config.yaml
norm: "layernorm"
qk_norm: false
bias: "all"
parallel_block: false
init: "uniform"
init_std_qkv: 0.0426
optimizer: "muon_variant"
lr_mult_qkv: 0.4
lr_mult_o: 2.0
lr_mult_down: 0.7
beta1: 0.95
grad_clip: 2.0
warmup_steps: 200
doc_mask: true
steps: 10132
MLP neurons of a small language model. Each row is named by its layer, matrix (down: output weights) and neuron, and shows model dimensions 16-111. Each number is 128 + 24 x the weight over its row's rms, rounded and kept within 0 to 255.
After each neuron's rows, "raises" lists the tokens whose logits its output raises most directly, leaving later layers aside.

L11.down553 [ 98 165 123 110 140 144 168 106 175 137 125 132 130  64 125 133 123 155 151 151 136  93 116 111 134 152 100 118 224 113 113 146 133 137 132 161 113 116 124 166 133 124  68  92 138 134  95  97  88 154 140  87 107 162  95 150 116 126 150 127 144  78  75 132 137 120 122 146 163 129 146 125 138 153 117 127 134 164 142 105  97 126 118 164 133 157 156  85 147 116 130 170 119 102 106 150]
raises: "atory", "ory", "ater", "ological", "ational"

L11.down220 [ 92 174 131 143 126 150 191 103 113 114 118 128  88 103 125 173 121 124  85 130 132 143 145 135 118 119 105 114 115 115 163 141 108 150 148 162 155 154 178 120 182 135 102 139 143 131 154 152 128 131  85 137  93 153 135 120 135 112 113 155 140 147 160 118 140 102 138 101 139 124 127 136 121 135 113 127 123 106 122 111 120 141 132 112  87 110 110  78 110 103 148 113 137 151 120 113]
raises: "anth", "alle", "h", "har", "ha"

L10.down451 [114 102 144 165 115 116 126  75 149 113 146 132 140 149 131 174 150 158 163 156 146 148 139 147 139 114 114 112 113 139 145 117 129 124 163  97 111 147 136 120 118 141  99 147 145 146  82 135 124 147 169 143 133 127 149 160 119 137 134 117 146  94 156 141 108 135 141 170  83 110  98 132 122 147 126 150 119 116 121 130 117  85 191 102 161  63 149 120  95 106 166 129 129 183 130  94]
raises: "ically", "izes", "ened", "ously", "ised"

L2.down758 [129 131 127 133 126 132 182 126 136  93 122 119 157 130 117 135 107 115 109 156 114 118  97 145  99 122 124  94 116 138 127 108 102 126 109 146 142 125 133 149 139 128 143 192 161 108  76 161 144 132 143 146 122 157 136 138 123 134 169 128 124 153 118 152 149  71 167  95 100 150 139 126 147 142  86 150 126  95 159 155 148 148 130 152 148 128 151 120 128 110 119 131 125 125 111 127]
raises: "ased", "pt", "au", "asing", "cted"

L11.down216 [163 115 170 146  97 146 142 148 143 167  98 120  79 110 110 151 138 118 136 162 114 153 106 111 167  96 113 100 142 110 160 135 132 129 166 113 151 168 131 175 112 115 134 157 128 139 119 139 128 147 114 142 134 129 157 138 112 120  98 117 132  94 129 122 144 134  95 133 141 138  99 123  85 126 161 145 116 151  83 148  82 135 127  81 144  94 161 134 172  92 108 129 154 152 130 116]
raises: "cul", "ate.", "ate", "ate,", "ing."

L10.down234 [ 90 133 158 116 117 112 151 108 131 159 136 102  98 176 127 103 112 149 158  81  66 123  68 131 128 123  86 127 157 165 165 107 153 155 133  95 133 123 160 124 165 159 114  70  94 145 147 132 133 158 136 115 141 122 144 150 111 118 137 139 166 105 144 101 188 161 143 125 112 133 158 143  93 155 107 140  99 100 111 112  85 178 138 115 132 113 107 144 128 158 143 144 162 150 141  97]
raises: "'s", "’s", "ated", " team.", "lex"

L10.down844 [107 109 183 133 117 131 104  73 173 124 104 132 153 111 131 144 141 141 132 115 122 128 150 151 120 126 116 148 107 122 121 110  95 122 128 142 171 112  91  97 158 117 150 131 100 147 100 141 121 141 134  99 111 107  63 107 133 118 109 160 103 109 161 142 114 175 151  98 123 166 114 138  90 169 108 126 117 106 142 154 155 125 151 134 116 107 106  95 159 155 189 141 150 131 114 145]
raises: "mad", "ted", "eral", "verage", "ud"

L10.down839 [124 141 112  95 157 164  95 137 143 134  94 128  98 142 118 140 153 124 171 133  89 137 103 128 164 136 159 113 159 126 150 140  90 149 114 135 136 134 127 126  90 127 140 121 117 136 187 148 137 153 143 112 146 145  96 155 108 161 168 128 101 102  84 128 178 131 121 159  92 139 157 126 127  92 155 118 145 134 158 170 143 122 109 131 175 126 121 120 169 122 161 131 147 139 136 140]
raises: "ed:", "mentary", "ed,", "ings,", "ings."

L11.down113 [137 139 139  85 121  77 112 115 129 163 142 128 150 107 175 107 138 114 100 124 116 131 146 137 145 117 185  96 130 101  91 146 114 104 114 168 159 128 152 168 112  95  88 137 127 150 139  82 122 105 134 101  87 134 159 105 160 105 149 154 155 113 157 132 102 107 131 156 116 156 115 155 161 147 100  98 132 140  92 134 132 158 120 175 155 129 139 103 137 130 163  80 106 148  83 145]
raises: " to", " toward", " into", "$", " towards"

L10.down983 [108 122 138 147 175  81 105 122 131 140 120 144 134 140 125  98 108 157 160 122 104 142 115 111 152 134  85 135 131 142 155 176 119 102 129 127 116 114  91 110 116 124 100 126 119 136 146 120 148 149 148 103 130  91 130 147 140 191 149 130 150 126  95 126 161 154  96 148  77 167 108 134 110 113 132 133 147 142  81 120 148 134 178 102 128 151 140 106 172 142 100 149 186 144  97 107]
raises: "le,", "le", "ler", "les", "le."

L6.down130 [121 129 125 121  89 117  97  68 106 149 164 140 113 157 152 110 141 113  95 130 137 117  88 131 101 202 139 113 140 127 130 142 136 130 116  93 138 133 137 141 116 110 159 112 171 168 110 152 127 122 130 141 103 149  85 109  83 134 150 125  96 163 129 120 167 138 123 135 144 137 105 162 160 136 169 144 145 123 165 140 134  94  84 136 111 153  95 101 136 114  93 119 186 115 118 161]
raises: "ing,", "ings", "ion", "ing.", "ating"

L4.down403 [120 134 148 136  49 133 121 100 150 140 119 136 147 117 108 161 155 111 134 145 129 111  88  71 123 109 142 126 126 141 129 141 180 129  99 141 119 145 127 122 132 144 163 155 169 123 110 121  96 168  87  83 111 153 133 127 132 109 139  98 120 108 122  86 162 116  79 157 114 149 139 135 135 131 157 154 115  80 136 111 144 140 115 124 135 130 125 150  98 120 115  92 119 172 128 105]
raises: "ed.", "ed:", "ed,", "eded", "ered"

L10.down605 [185 117 139 188 111 119 144 159 127 154 115 133 129 141  95 111 110 170 130 121 100 176 115 144  97 110 106 188 124 142 126  94 124 168 128 124 148 135 138 114 125 131 140 155 131  79 117  95 134 139 132 178 128 144 103 115 116 154 108 125 114 137 153  90 162 107 135 129  94 136 156  83 142 134 147 109 135 123 161 154 104 164 134 121 154 127 134 134  97 136 125 148 160  86  77 131]
raises: "ing", "ishing", "rying", "aring", "ving"

L3.down669 [115 131 154  93 128 115  95 128 128 172 141 165  79 120 117  99 170 153  78 154 121 111 122 186 136 110 108 119 119 113 139 140 137 129 120 133 141 112  98  81 147 138 168  92 137 180 101 109 128 129 120 105 128 107 116 114 114 104 128 144 114 142 120 146 113 126 139  92 165 154 135 128 116 126 171 152  98 163  76 157 143 142  89 132 145 133  95  77 135 132 135 126 162 115 112 127]
raises: "igin", "ices", "ii", "icle", "ienc"

L4.down694 [161 169 136 150 100 120 139 118 111 133 162 103 116  90  96 161 143 118 148 128 131 118 120 146  98 142 151  74 102 167 126 147 159 112 104 119 127 102 119 130  74 149 172 124 131 148 113 162  97 132 109 149 147  73 119 128 140  73 128  75 174 110 139  85  92  83 178 109 104 126 107 113 123 143 171 118 115 115 125 136 171 181  86 134  92 179 107 131 148  95 161 144 139 149 116 120]
raises: "zy", "z", "ff", "ube", "gh"

L11.down856 [140 111 145 136 137 130 144 167 155 146 141 132 132 136 117 122 104 117 128 114 102 130 122 105 137 135 116 129 134 102 147 130 150 158 148 131 146 162 127 122 156 167 115 172 169 173 143 173  97 122 146 158 115 148  90 120  82 144 140 124 141 134 124 150 145 130 146 124 121  90 128 143 116  96 154 142 117 144 136 146  84 117 133 127 116 116 125 125 113 156 160 145 181 131 130 138]
raises: "osing", "iting", "ing", "ating", "ling"

L10.down742 [164 148  83 107 133 111 142  93 151 170 117  91 116 136 150 124 144  98 130 137 115 191 130 131 132 109 115 153  77  92 116 113 107 133 128 100 153 140 158 133 126 110 137 163 144 119  82 143 127  83  91 154  98 137 132 128  88 133 147 136 132 157 113 114 116 132 137 171 157  96 108 136 175 102 155  88 138 127 134 147 114 140  64 143 131 138 120 113  94  99 142 127 107 158  81 118]
raises: " while", " and", " respectively", ".", " and,"

L2.down336 [124 106 130 109 106 147 129 132 174 104 126 130 141 159 130 103 102 163 120 109 101 138 126 102 107 124 121  96  97 147 119 145  96 108 163 114 120 110  77 118 123 129  93 147 123 102 153 100 112 158 135 146 146 110 119 157  84 124 147  95 110 125 151 139  35 147 157 148 107 165 122 110 109 204 115 132 117 134 154 127 156 133 106  91 138 134 123 121 157 101 122 114 126 129  93 154]
raises: "ory", "ft", " same", "ater", "or"

L6.down195 [139 138 198 126 184 121 128 138 131 158 138  89 115 115 132 166 138 145 106 122 134 118 127  98 143 137 127 119  80 124 149 143 160 130 131 150  76  95 161 144 141 108  95 165 127 174 142 168 123 129 124 141 109 100  93 149 116 118 143 125 150 129 112 111 130 129 130 169  79 101 110 113 151 120 125 143 147 136 134 186  80 166 168 140 124 137 101 112 133  87 161 101 114 110 136 136]
raises: "ard,", "ard", "ards", "Gr", "art"

L11.down157 [162 131 123 118 156  89 110 129 160  94 103 118 133  99 141 107 151 119 123  96 128  82  96 142 128 158 127 121 115 101 156 122 121 159  90 123 152 134 144  90 105 106 146 151 143 151  89 122 152 135 156 163 119 146 101 129 146 149 155 138  88 111 131 147 105 164 123 142 144 161 126 183 122  89 112 117 131 131 111 127 161 108 134 143  96 112 150  87 128 129 135 135 146 121 165 117]
raises: "ive", "and", "an", "ans", "ong"

L6.down566 [153 119 115 127 113  94 139 146 131  94 115  98 133 111 103 120 162 121  84 125 143 142 145 160 153 123 130  86 146  88 154 144 144 108 119 109 155 142 148 118 124 100 117 109 120  95 145  82 136 159 156 176 118 132 141  99  97 147 110 147 130 151 143 153 156 159 135 115 109  64  82 120 131 101 120  79 134 151 114 126 144  70 143 123 142 125 136 125 157 120 102 143 131 115 160  90]
raises: "elle", "bour", "eries", "elling", "lo"

L3.down377 [ 97 131 173 115 168 141 115 141 159 167 104 113 129 123 121 117  78 125 103 153 117 120 149 127 143 126 126 111 123 191 110 113  96  92 137 100 146 152 124 151 120 127  82 155 143 137 100 121 130 146  92 124  92 139 124 122 135 165 148 109 160 132 136 129  75 102 118 166 123 172 148  87 138 174 113 114 119 107  96 130 109 108 140 166 123 110 120 128 162 138 103 140 161 117 132 106]
raises: "com", " They", " It", " Each", " There"

L10.down573 [120 116 139 144 151 137 112 131 149  99 135 144 132 133  97 159 155  95 124 149 145 121  59 127 155 175 142 174 132 123 168  65 153 121 150 156 188 131 142 143  90  97 111 138 115  97 114 136 109  99 142  75 134 123 133 146 147 170 153 139 144 107 160 108  88 126  92 101 118 131 138 112 103 119  92  95 104 133 144 132  80 136 120 154 112 126  89 121 125 110 152 115  64 118 140 116]
raises: "pe", "ps", "ped", "verage", "p."

L11.down565 [ 96 140 168 100 161 131 146 128 121 132 163 175 128 128 102 107 171  88 126 138 107 166 161 123 183 136 114 150  80 136  87 138 139 168 129 112 122 129 115 158 125 142  89  80 113 107 134 137 128 105 127 143 121 122 117 161 100 131 134  96 152 132 122 120 147 158 122 129 147 117 126 141 123 150 119 115 112 131 105 132 113 139 110 127 133 122 118  90  94  97  87 106 137  87 119 151]
raises: "ford", "ford,", "ton", "istry", "ton,"

L6.down495 [127 154 139 118  88 114 122 112 126 172 102 106  82  99 119 108 110 142 135 150 109 153 138 108 136  93 119 118 132 142 102 122 131 125  76 133 131 157 137  95 134 118 101  88 153 130 132 122 144  97 146 128 120 123 118  96  93 153 149  51 156 146 120 174 140  93 133 102 150 175 145 103 134 131 101 152 108  96 115 117 130 124  93 133 125 140 106 110 145 138  89 139 180 129 122 113]
raises: "\n", " They", " Their", "|---|---|---|---|", " However,"

L11.down201 [131 130 131 155 111 181 158 128 154 112 154 113 130 115 132 111 142 108 106 181 162  85 132 147 108 113  96 123 104 155 132 141 146 132 103  72 127 136 110 113 118 109 136 138 123 158 169 103 110 148 106 105 123 127 116  93  90 117  81 174 150 102 127 126 119 143 144 150 143 150 115 130 140 128 117 171 139 165 135 137 113  90 169 140 150 119 137 113 108 170 132 137 172 122  95 106]
raises: "ald", "itation", "ation:", "ity,", "ity:"

L11.down29 [133 131 139  87 107 138 100 122 156 161 110 142 159 143 155 136 134 163 141 139 131 110  79 158 151 144 149 143 133 168 113 101 118 120 149 151 160 152  95 121 151 153 153  99 112 135 169 126 128  72 101 121 153  86 115 131 111 153 136 148  85 101 114 126 163 127 149 150 118 148 121 135 109  74 136 118 126 107 137 151 154 144 129  79 120 123  93  78 135  87 153  84 116 165  96 170]
raises: "ide", "ides", "iding", "ide,", "-4"

L6.down569 [ 93 132 122 143 166 111 135 134 134 117 109 139 163 121 120 140 145 183 104 108 114 147 151 141 122 144 188 157 116 140 111 151 152 139  97 148  86 131 154 163  91 108 101 124 150 135 126 125 127 104  98 125 118 103 112 117 140 109 105 181 164 162 136 120 155 139 120 122 127  95 118 110 152 105  93 143 182 132 129 160 118  75 147 141 132 139 154 111 151 145  77 132 135 155 136 137]
raises: "les,", "les", "le.", "lect", "lem"

L10.down554 [117 189 158 137 140 124 151  92 121 125 130 128 117 105 133 119 109 136 148 124 105 110 160  94  65  87 134 154 113 139 127 149 136 108 114 136 150 107 142 104 134 118 102 166  96 126 143 136 134 104 175 128 116 109 146 130 135 120 134 143 165 150 114 136 107 142  89 118  88 140 119 113 155  74 181 101 113 121  88 170 116 146  57 136 105 106 140 121 142 128 180 131 106 117 124 146]
raises: "en.", ").", ".", "is.", ".\""

L2.down273 [108 117 137 143 164 131  90  98 151 138 111 131 123 121 129 116  96 140 101 149 125 126 144 100 144 125 119 129 138 148 110 129  96  77 130  99 156 159 134 160 130  97 105 131 126 139  64 128 142 133 105  96 107 137 147 133 127 139 153  93 166 126 136 154  93  99 118 180 143 170 141  91 152 159 108 119 127 112  94 150 101 133 173 158 132 137 106 133 157 154  91 138 171 124 124 121]
raises: " It", " This", " There", " Like", " However,"

L11.down859 [ 89 147 137 137 131 127 139 143 119 137 188 163 144 101 143 158 137 150 127 146 139 112 100 136 141 106 155 121  89 130 168 141 133 129 118 111 163 109 110 119 117 139 161 130  66 115 123 121 111 148 138 117 144 116 152 157 129 110 144  98 139 183 159 129  25 145 183 163 127 132 131 121 123 155 154 118 156 102 143 153 129 125  97 103 152 154 142 148 120 134 130 152 137 160  99 105]
raises: "s", "z", "z,", "zy", "ff"

L11.down979 [175 121 110 119 111 118 105 109 120  81 147 108 104 135 122 111 103  44 126 109 165 128 133 124 143 160 120 164 152 155 126 139 113 129 136 145 125 148  68 119 126 106 149 157 152 185 114 161 136 139 118 178 128 132 136 141  82 151 105 141  92 119 111 179 107 144 166 122 123  79 106 157 131 116  95 127 128  91 111 155  91 133 133  92 143 121 147 138  94 146  80 130  92 113 142 152]
raises: "or", "ive,", "ive", "ively", "er"

L6.down269 [144 134 103 162  98 131  90 135 147 109 126 111 111 173 172 115 126 155 126 123 159 141 138 123 109 188 181 113 102 108 150  68 133 116 143 100  97  76 151 137 116 137 144 134 138  88 114 140 156  91 105  96 120 153 149 125 155 193 124 116 161 187 126  89 169 127 141 141 155  94  86 139 144 106 103 114 113 109 126 116 144 125 113  97 140 165 154 161 118 155 114 106 134  88  89 120]
raises: " its", " their", "ers.", " the", "ers,"

L11.down602 [101 125 129 137 101 141 142 126 125 159 131 126 149 117 109 125  94 116 117 127 131 145 130 133 140 108 144 130 134 187 143  79 142 135  83 144  93 130 139 149 122  93 106 138 141 120 165 137 132  96  98  80 135 145 130 132 123 119  87 121 177 134  78 146 122 123 154 170 118 154 122 109 133 122  82 138 101 109 131 161  80  91 147 132 100 138  71 157 124 163  52  65 119 167 168 112]
raises: " They", " Their", " These", " However,", " Some"

L4.down830 [ 91  95 133 127 112 158 119 144 209 124 128 144 164 117 108 123 112 140 117 135  87 133 127 131 162 103 154 107 130 135 102  89 114 118 100  98  94 126 137 129 146 133 104 151 157 144 154 144 146 134 108 161  83 111 111 127 125 170 121 134 146 143 150 127  48  89 110 166 129 139 122  86 115 127 115 134  94 117 125 151 119  86  66 151 144 121 122 145 135 117 157 151 157 112 139 148]
raises: " However,", " It", " His", " This", " They"

L11.down416 [ 97 101 148 135  76 124 119 125 157  85 134  90 121 137  87 143 128 113 143 161 128 143 119 129 111 126  99 127 205 158 122 111 150 136 115 138 141 140 145 145  99 110 142 145 167 140 101 136 115 132 166 132 146 174  62 122 116 110 103 142  79 106 135 152  99 131 154 165 135 133 102 115 147 161 140 160 136 133 117  96 128 147 132 118 165 139 118 112 128 122 117  97 136 144  96 121]
raises: "ed:", "ed.", "ably", "able", "ed,"

L11.down933 [138 147 128 152 126 137 108 137  94 138 114 110 151 110 108  88 132 129 107 128 114 125  99 147 168 189 150 115 130 123 113 102 173 134 146 143 110 110 136 128 124 117 146 147 139 137 161 117 109 157 140 106 136 113 122  92 167 100 114 107 153 127 114 107 132 158 166 121 123 162 114 147 143 160 152 143  82 106 191 103  63 153 101 138  68 131 150 128 115 133 182 127 118 147 160  90]
raises: "one", "one,", "on", " families", "ones"

L11.down994 [162 107 131 108 150 130 116 101 104 105 144 133 180 133 148 147 133  95 103 121 198 126 115 108 100 145 125 134 109  88 152 114 118 133 138 123 141 129 163 152 146 111 111 152  67 117 125 187 114 136 151 181 110 117  83 147 128 107 158 128 147 153 133  90 131 133 106 124 140 145 133 128 141 133 153 132 124  93 129 153 132 137 164 145 118 104 138 129 138 109  92 172 136 118 129 147]
raises: " between", "ing,", "out", "ing", "ing."

L11.down161 [152 161  90 138 149 162 101  80 121 106 104 118 146 118  83 141 146 123 129 136 164 109 140  98  70 133 137 123 120 166 146  78 122  99 139 102  89 150 123 150 113  96 138 110 162  96  69 152  82 155 120 102 136 121 131 121  91 151 139 129 123 112 123 146 140 122 110 152 122 110 133 131 105 158 129 163  88 109 158 140 106 150  88 104 116 149 152 108 151 130 126 118 140 140 124 155]
raises: "ational", "ating", "ations", "ate", "ate,"

L10.down1015 [118  93 162 143 132 150 147 139 124  79 151  84 181 137 107 153 162 150 134 114 114 100 136 130 175 114 115 119 110 136 129 129 144 148 144 141  93 184 100 118 140 125 108  75 114 117  90 118 126 125 178 127 152 118 151 124 131 143 146 117 100  93 121 107 124 139 126  85 133 138 123 127 111 116 119 140 129 134 126 127  89 111  99 139 104 162 116  76 166 118 134 119 145 133  97 149]
raises: "ator", "iel", "ators", "æ", "aches"

L10.down671 [121 145 144 117 124 132 133 169 145 148 150 106 123 139 128 110 168 138 148 116 110 167 122 133 116 109 156 129 128 144 125 127 127 125 140 139  92  80 120  64 114 127 115 135 125 118 116 130 168  76 146 145 128 160  82 155 127 166 185 111 155 123 124 115 174  98 123 162 168  95 139 132 120 118 172 135 152 140  94 135  80 108  80 137 142  85 166 113  72 153 120 100 148 123 131 144]
raises: "le,", "le.", " than", "shire", "les"

L10.down77 [ 64 120 169 131 124 138 160 118 146  96 123 114 123 149 120 164 119 101 137 144 157 179 152 183 101 122 128 119  97 169 149 151 119  88 121 120 135 153 134 120 125 133  92 121 141 153 115 128 115 155 149 126 112 136  99 113 140 115  87 129 108 143  92 116 115 125  99 126 134 106 111 113 176 141 147 142 131 200 117  79  75  98 131  95 109  96 153  90 113 153 121 130 129 164 218 126]
raises: "ed", "ed.", "ed,", "ate.", "ate,"

L4.down993 [107 126 112  82 142 128 114 160 124 133  97 161 128 113 126 147 120 148 128 135 112  98 177 123 120 127 126 137 148 134 138  94 105 130 186 102 192 130  67 180 167 142 114 155 128 142 138  99 104 132 124 116 143 185 191 139  78 139 151 119 105  86 115 138 128 127 102 123 109  88 133 116 129 123 109 125 114 103 153 122 130 174 102 102 133 138 138 152 132 158 127 142 109 145 150 132]
raises: "ho", "h", "hi", "har", "omen"

L10.down896 [149 144 107 115 165 154  96 114 121 154 106 127 144 130 135 137  97 153 115 148 116 116 118 104  87 115 150 101 131 133  82 132 136 156 158 114 147 141 114 160 135 112 140  93 138 134 138  93 145 113  98 104 122  90 168 146 127 134  84 156 124 127 132 100 164 144 127 133  77 122 138 131 100 124 131 153  97 146 112 177  83  95 117 140 125 120 123 122 137 151 129 169 156 115 142 131]
raises: "ate.", "ate", "ate,", "ify", "ivate"

L11.down941 [152 119 158 154  92 151 151 106 109 111 103 144 116  85 124 137 132 106 130 149 131  73 151 123 120 129 123 142 101 136  83 125 101 141 111 139  93 142 130 153  99 152 149 135 135 136 117 149 113  90 144 139 138  87 115 105 121 108 105 157 131 116 154  67 191 128 150 174 140 112 118 133 119 104 114 134  99 159 169 117 135 146 139 101 114 145 108 106 107 153 115 107 118 138 118  98]
raises: "ating", "ated", "ant", "ctic", "ated."

L10.down642 [165 130 118 139  95 117 113 148 124 132 106 147 139 135 135 110 134 130 106 154 145 168 127 115  70 109 127 111 137 139 115 151 162 123 128 141 143 136 158 128 123 118 134 143  97 132 106 146  94 149 113 177 137 126 124 119 146 127 107 117 133 116 147 137  96 117 148  77 171 122 105 162  83 117 133 144 128  88 118  95 127 158 128 109 113 145 156 122  82  89 188 167 143 177 134  92]
raises: "===", "==M", "==", "==R", "==S"

L11.down561 [145 199 160 109 133 112 109 131 115 133 127 148  91 100 123 111 126  92 149 182  91  85 119 123 144 135 160 160 106 125 155 143 145 149 167 112 115 103  94  97  67  97 143 103 132 139 133 188 151  90 131 118 118 103 169 165 152 133 121 150 148  94 140 100 162 139 119 125 110 123 123 107  87 142 144 153 112  89 129 166 144  86 132 144 143 131  79 100 138 143  90 104 148  66  88 127]
raises: "ility", "le", "le.", "ure", "ilities"

L3.down1019 [ 97 134 104 138 132 107 148 160 173 111 113 148 119 118 102 119 125  83 105 151 112 144 148 114 123 106  73 111  82  67 125 144  98 149 133 117 123  89  76 105 147 128 115 125 157 136 150  97 114 204 135 130 123 101 159 107 125 142 119 103 103  93 141 126 124 130 139 153 149  86  92 106 142 123 113 136  89  93 101 172 110 138 124 162 134 117 164 143 144 105 132 130 128 170 133 172]
raises: "weight", "eld", "ela", "el", "ald"

L6.down15 [132 140 139 103 117 155 101 130 155 105 124 149 105 192 127 115 106 109 168 151 109 120 102 183  90 143 133 124 101 138 145 119 113  93 127 123 130 126 119 120  99 120 143 117 105 173 144 127 115 107 145 110 108 146 125 165 116 155 116 148 161 105 111 136 137 117 176 106 121 116 137 151 156 135 106 110 148 122 119 136 123 118 112 143 167 166 117 101 150 128 154  98 150 132 124 120]
raises: "ures", "ure", "ure,", "ments", "ure."

L11.down88 [144 109 151 121 157 114 126 125  91 121  87 140 132 126 134 100 114 146 122 101 136 117 107 106 113  96 100 112 144  93 157 135 157 140 135  75 146 123 168 142 121  66  92 137 136 133 128 103 147 162 143 131 158 137  96  95 105 140 140  88 109 103 127 159 154 121 125 143 154 135 158  80 150 137 134 146 112 104 129  97  89 152 123 153 131 164 161 122  84 155 122 115 128 203 132 135]
raises: "one", "one,", "und", "dom", "ear"

L10.down442 [118  99 134 140 128 142  80 147 146 148 138 137 124 170 102 125 144 141 137 144 151 160  89 151 125 139 139 106 119 141 156 126  96  97 114 117 146 110 138  72 113 113 138 145  84 131 132 109 135 153  97 142 134 138 113 108  92 130 114  83 136 121 139 133  67 130 136 149 134 137 159 135 108 105 119 113 174  83 109 140 104 148 151  69 128 128 109 146 119 110 112  97 111  94  94 134]
raises: "==", "==M", "===", "===S", "===F"

L5.down978 [166 169 142 147  96 110 127 110 128  95 117 185 138 128 120 142 125 136 123 131 119 142 161 103 151 125 123 104 100 133 112 131 167 137 160 135 113 180 180 155  85  90 138 143 114  97  75 110 133 106 115 124 126 134  97 107 111  96 120 120 110 175 124 133 156 126 142 116 137 134 153 111 143 114 123 143 158 143 135 139 150 150 118 142 113 142 133 132 129 113 105 147 106 119 120 125]
raises: "reat", "aught", "iger", "ested", "akes"

L11.down585 [160 134 130  91 114 117 129  79 147 130 116 123 142 155  90  98  99 174 108 176 104 123 119 159  97 153 118 133 135 101 127  90 112 117 100  98 136 122 114 152 144 132  98 157 151 149  90 121  71 145 192 146 139 109 120 122 124 127 125 122 135 145 152 128 131 158 136 127 127 135  96 132 112 159 136 106 141 108 142 184 135  98 105 127 132 112 157  73 146 118 173 109  86 120 125 145]
raises: "ore", "ory", "ree", "or", "re"

L3.down24 [119  93  80 137 152 189 138 124 121  97 175 147 137 107 127 131 160  82 121 144 139 157  84 145  85 137 115 109 135 146 116 164 127 132 161 107 131 110 141 120  90 145 148 129  89  91 142 131 117 130  91 103 160 134 112  86 142 128 117 126 124 121 102 137 137 112 125 135 141 122 100 101 132 132 143 141 185 129 119  95 129 176 151 143 126  93 102 121 149 150  68 135 133 116 105  57]
raises: "ism.", "is.", "ific", "ism,", "ists"

L11.down831 [141 114 138 135 118 110 116 110  96 157 178 139  94 146 153 120 142  90 141 121 104  91 153 182 152 163 125 155 145  99 109 114 105 139 157 147  86 125 114 115 167 127 166  92 102 141 108 142 116 104 171 114 168 109 121 169 109 156 116 159 133 159 151 120 112 125 135 145 190 121  93 137 112 143 119  74 123 100 178  96 134 147 139 145  87 132 125 120 120 146 131 178 143  84 101 124]
raises: "bum", "sey", "ars", "so", "se"

L3.down976 [134 144 126 177 112 124  72 153 157 132  89 152 120 141  97 106 101 131 117 113 149 128 119 125 121 135 122 116 129 134 104 140 182 143 135  72 135 127 100 119 117 119 136  88 152 139  97  99 108 105  96 139 110 145  94 136 148  94 144 164 170 127 146 134 126 101 164 144 142 123 117 138 161 184 148  96 109 179 157 133 149 111 119 185 133 120 139 186 153  94 124 142  84 134 129 155]
raises: " player", " games", " players", " game", " game,"

L10.down509 [202 105 150 129 127  95 160 146 132  88 164 147 118 104 127  99 105 142  43 135 122 151 132 136 109 131 166 166 144 118 138  93 116 170 112 125 153 138 132 150 101 105  87 133 127  97 116 144 186 175  91 158 151 140 110 156 106 148 119 148 158 127 111 100 178 121 122 113 115  89 128 128 116 133 137  81  98 150 127  98 134 139 149 115 147 120 108 121 124 156 149 128 148 112 106 148]
raises: "elling", "izing", "ving", "ing", "ating"

L10.down940 [102 169 109 131 103 147  81 174 166  77 166 149  99 112 133 153 128 177 138 148 139 103  99 102 162 113 154  82 128  65 125 128  81 169 137 143 104 175 119 177 117  98 164 120 116 122 117 143 106  75 178 111 125 202 151 140 160 119 133 114 152  99 115 121  62 158 120 143 100 130 124 124 132 145 147 124 105 110 150 167 125 128 149  74 141 117 161 135 109 131 119  94 152 146 179  74]
raises: "ently", "ed.", "ed:", "ed,", "ished"

L11.down172 [ 86 140 171 135 136 130 131 150 125 128  84  99 120 142 141 145 151  83 138  99 105 134  86 137 147 138 109 168 112 127 119 134 135 107 142 147 126 108 170 120 132  98 113 120 162 125  94 137 142 120 128 117 161 134 116 144 106 148 124 156 110 160 102 122  79 164 124 136 107 107 156 145 151 174 177 117 135 116 174  69 102 160 127 110 105 111 147 127 119 114 127 132 110 130 100 108]
raises: "es.", "es,", "es", "es:", "sh"